Weights of a small transformer language model: 8.94M parameters, 395M tokens.
MLP neurons of a small language model. Each row is named by its layer, matrix (up: input weights; down: output weights) and neuron, and shows model dimensions 32-159. Each number is 50 + 12 x the weight over its row's rms, rounded and kept within 0 to 99.
Before each neuron's rows, "fires before" lists the tokens most often just after its 100 highest values on Wikipedia text that the model never trained on.

fires before: "n", "ill", "e", "her", "ey"
L14.up159:34 34 54 42 56 62 43 61 56 33 47 49 42 41 40 60 58 59 68 39 57 39 38 50 19 52 42 30 52 45 88 47 42 35 52 51 53 32 64 43 62 62 44 39 31 64 32 39 35 57 53 58 64 41 43 53 47 51 60 21 60 62 42 75 28 39 35 36 62 53 46 55 52 46 52 51 29 52 59 45 52 33 54 30 31 53 25 41 40 57 58 62 56 59 40 45 47 44 60 41 60 81 52 47 43 60 41 64 55 48 45 42 61 26 53 54 63 43 61 44 49 67 48 29 55 65 43 55
L14.down159:31 57 36 59 60 33 44 05 56 57 46 55 51 61 53 46 62 54 53 61 28 45 54 59 53 57 64 42 32 42 29 56 55 40 44 44 73 58 45 41 25 39 58 66 67 60 50 65 23 43 55 60 49 58 51 57 68 27 36 67 37 47 47 37 31 42 55 51 48 55 62 46 52 43 48 40 68 43 69 70 39 64 29 67 34 54 33 36 66 66 35 53 61 40 47 33 40 50 46 53 33 47 53 29 51 68 40 54 71 46 55 48 43 69 53 43 57 64 36 49 31 49 52 38 43 61 70 77

fires before: "ack", "ad", "g", " list", "ust"
L13.up727:71 34 47 68 63 52 54 47 29 50 50 53 39 66 55 54 39 50 63 42 45 61 39 66 43 41 52 46 34 36 55 50 51 33 43 30 64 31 54 64 50 35 56 44 42 36 41 51 42 50 48 52 72 56 40 47 60 55 86 27 48 47 55 51 57 54 62 38 54 41 49 62 56 33 35 34 41 70 43 55 71 37 73 54 66 54 64 58 36 50 69 50 58 51 47 47 65 79 35 62 47 33 40 48 37 47 47 56 39 44 48 75 51 33 65 39 36 46 59 48 54 53 52 23 50 48 88 65
L13.down727:76 48 49 71 58 62 57 66 56 66 49 52 50 42 41 36 49 42 59 49 45 67 53 59 65 56 54 32 58 61 56 72 52 47 60 66 36 36 53 53 48 57 32 47 34 79 40 56 51 56 68 72 46 42 62 54 48 59 39 47 58 56 58 36 53 44 57 31 46 29 47 40 47 45 68 57 45 41 55 53 63 39 55 70 51 40 40 37 38 37 42 45 48 48 40 44 38 64 47 57 63 25 62 57 83 45 46 43 79 38 75 68 61 82 50 43 41 33 39 75 50 66 56 49 49 35 40 39

fires before: "k", " 0", "a", " 1", " 2"
L9.up536:46 47 40 72 50 64 36 26 58 69 26 46 52 69 72 41 81 58 50 68 52 51 41 61 35 33 66 45 23 67 53 59 61 56 59 55 73 47 49 52 52 47 57 42 43 47 49 56 68 33 60 51 45 24 65 47 55 54 53 74 57 57 86 51 45 50 51 47 57 23 50 40 65 40 53 55 62 36 61 41 46 52 54 79 54 39 58 28 54 39 42 45 55 41 47 44 53 53 54 48 48 36 55 29 56 55 58 48 47 52 47 38 53 54 21 47 48 34 52 44 30 64 48 53 64 46 49 44
L9.down536:55 52 59 39 62 68 51 46 54 35 35 64 41 59 46 49 51 45 44 57 51 77 49 52 59 29 36 27 49 66 54 65 57 56 72 64 35 57 61 39 70 54 34 52 58 54 32 34 44 63 51 43 22 60 59 50 34 31 13 67 42 50 74 62 63 59 55 47 42 58 49 56 52 44 40 70 36 60 63 54 33 45 34 73 63 43 46 52 41 66 63 44 26 56 49 47 32 39 40 61 52 73 54 34 61 50 43 57 45 35 30 39 34 37 35 69 39 48 54 58 57 54 44 45 64 61 47 68

fires before: ":", ")", "–", " 197"
L15.up383:59 48 62 55 43 36 47 52 35 51 48 48 51 40 55 33 41 46 64 51 37 42 52 52 50 50 71 42 66 37 85 43 61 49 60 77 63 44 46 32 65 53 44 22 66 78 53 45 43 60 36 43 64 44 50 45 73 51 41 42 49 52 57 47 40 56 72 35 58 38 48 47 61 53 60 42 57 53 47 38 37 43 53 47 51 34 64 54 42 52 36 63 56 25 49 38 47 53 54 51 48 52 43 48 67 67 50 36 46 64 51 40 29 32 42 41 81 51 64 32 32 50 24 39 51 52 66 47
L15.down383:54 50 60 05 45 52 37 19 43 39 69 67 69 45 61 45 53 49 63 48 34 47 63 47 49 54 46 46 55 52 61 55 73 32 71 37 70 61 32 50 67 48 55 36 54 49 34 51 48 55 36 55 62 51 45 59 35 55 52 54 46 67 36 47 48 59 53 22 50 64 70 60 55 45 71 58 32 34 48 56 49 56 51 45 46 67 37 74 51 55 47 48 43 68 68 69 52 54 50 45 43 42 37 40 50 58 48 44 37 40 26 69 53 54 36 38 16 31 60 42 41 54 39 38 52 65 56 70

fires before: "ity", "ic", "ities", "ist", "te", "ion"
L13.up516:55 42 37 59 49 53 42 38 30 63 40 55 52 63 41 62 65 57 46 56 63 41 56 69 65 47 48 71 58 40 54 68 65 38 39 52 88 62 55 58 80 52 33 41 29 48 49 71 43 55 45 44 55 43 41 66 48 71 61 57 37 35 51 44 39 71 57 42 42 35 37 70 42 38 63 65 60 60 47 40 56 51 73 55 33 67 40 57 42 50 46 46 61 26 60 64 64 48 54 44 47 58 41 54 58 54 37 74 45 36 55 57 24 39 58 40 56 53 41 39 47 34 66 49 37 45 57 33
L13.down516:37 57 48 58 45 58 15 34 82 58 54 48 49 32 74 31 60 51 57 26 46 54 48 45 35 60 38 54 37 73 37 46 41 55 51 57 39 49 32 49 66 32 40 51 36 46 43 46 50 37 55 71 45 52 59 49 50 66 39 45 43 72 46 56 33 44 33 67 58 34 78 48 51 37 39 43 59 70 60 45 39 57 40 44 61 67 47 48 46 52 36 64 50 58 49 35 46 68 69 67 56 52 48 47 47 38 27 52 43 62 46 42 68 66 42 54 76 27 67 67 60 51 61 45 53 37 50 65

fires before: "ie", "i", "y", "im", "ia"
L9.up403:47 34 40 42 47 71 33 38 64 45 56 51 53 53 51 59 55 51 75 48 47 50 37 52 53 55 43 51 52 56 46 52 59 55 44 46 49 38 25 72 46 56 79 37 44 49 42 65 22 50 72 57 45 24 51 56 58 51 52 83 62 43 57 56 52 43 51 34 54 29 61 49 16 45 67 68 53 48 43 54 37 55 61 60 46 34 36 55 55 64 58 56 52 51 63 77 56 61 47 47 55 67 25 64 56 43 63 65 39 50 43 73 37 31 41 65 61 38 45 44 58 56 74 38 32 21 44 42
L9.down403:56 38 52 49 59 66 28 39 53 44 58 56 58 39 69 64 55 52 63 32 56 43 54 50 69 48 45 62 65 40 31 43 53 66 62 63 52 57 17 56 55 65 65 42 66 34 56 41 38 51 44 53 73 39 61 45 56 42 51 50 38 42 52 62 43 67 55 60 64 69 43 64 46 52 48 76 46 35 50 45 45 53 54 52 63 34 28 49 67 44 71 50 45 37 50 49 64 51 23 59 47 63 43 46 45 42 49 56 25 64 26 45 33 49 62 41 79 45 55 40 43 66 46 65 49 33 57 16

fires before: "er", "ig", "ium", "ield", "a", "red"
L15.up616:44 44 38 37 44 37 47 48 60 60 38 32 69 31 60 44 37 60 57 57 51 49 52 44 37 56 46 65 51 28 69 44 45 47 32 62 67 37 45 49 26 54 40 54 59 79 54 31 32 47 42 62 53 39 31 61 67 45 58 42 57 51 65 49 67 48 55 37 54 56 46 35 68 66 31 66 31 42 55 45 51 68 49 38 38 63 40 56 67 50 49 74 44 67 39 40 38 56 46 51 61 55 59 47 67 36 52 78 60 48 37 53 37 37 53 54 50 38 22 48 41 37 74 41 64 42 81 62
L15.down616:16 48 76 31 37 38 48 57 32 55 41 56 74 55 47 54 34 54 54 41 64 65 42 56 78 69 72 70 37 58 47 45 40 58 36 38 51 60 56 63 55 46 55 39 47 38 55 51 59 53 34 54 71 69 57 37 30 56 62 77 53 49 56 52 72 43 58 60 55 40 48 46 52 52 64 51 51 38 64 69 61 37 75 62 40 33 47 42 55 34 47 42 58 20 33 71 35 53 60 58 36 44 52 34 35 53 49 57 53 37 52 47 69 72 45 46 53 69 64 34 50 61 64 37 43 41 51 51

fires before: "in", "ration", "ry", "r", "o", "and"
L14.up20:61 40 70 54 53 45 55 43 40 63 44 67 48 60 29 47 50 59 38 49 78 44 29 34 41 80 73 57 71 63 60 48 77 35 21 54 63 58 56 71 51 49 70 41 56 52 37 58 30 41 56 49 42 33 30 40 62 62 56 50 66 37 62 46 55 36 42 61 49 50 47 52 54 58 74 39 21 35 49 43 58 35 64 34 59 50 44 64 58 61 36 46 64 56 46 45 54 61 44 48 53 58 40 52 46 48 52 35 28 42 60 46 39 46 50 50 66 48 43 63 36 60 52 44 53 49 42 50
L14.down20:33 64 30 32 43 35 50 31 53 45 64 48 51 64 49 43 43 52 47 39 58 50 51 63 50 61 52 48 67 62 44 52 35 49 27 38 58 41 50 62 30 52 66 43 53 52 42 65 54 55 44 52 38 50 50 40 56 53 53 90 56 56 64 30 30 34 42 62 35 34 65 65 56 60 61 61 67 61 61 37 71 42 61 50 39 51 61 38 62 16 56 51 54 38 39 49 70 56 32 43 48 57 50 56 28 48 50 31 72 48 60 58 46 58 44 52 49 60 45 35 43 48 49 61 50 43 73 59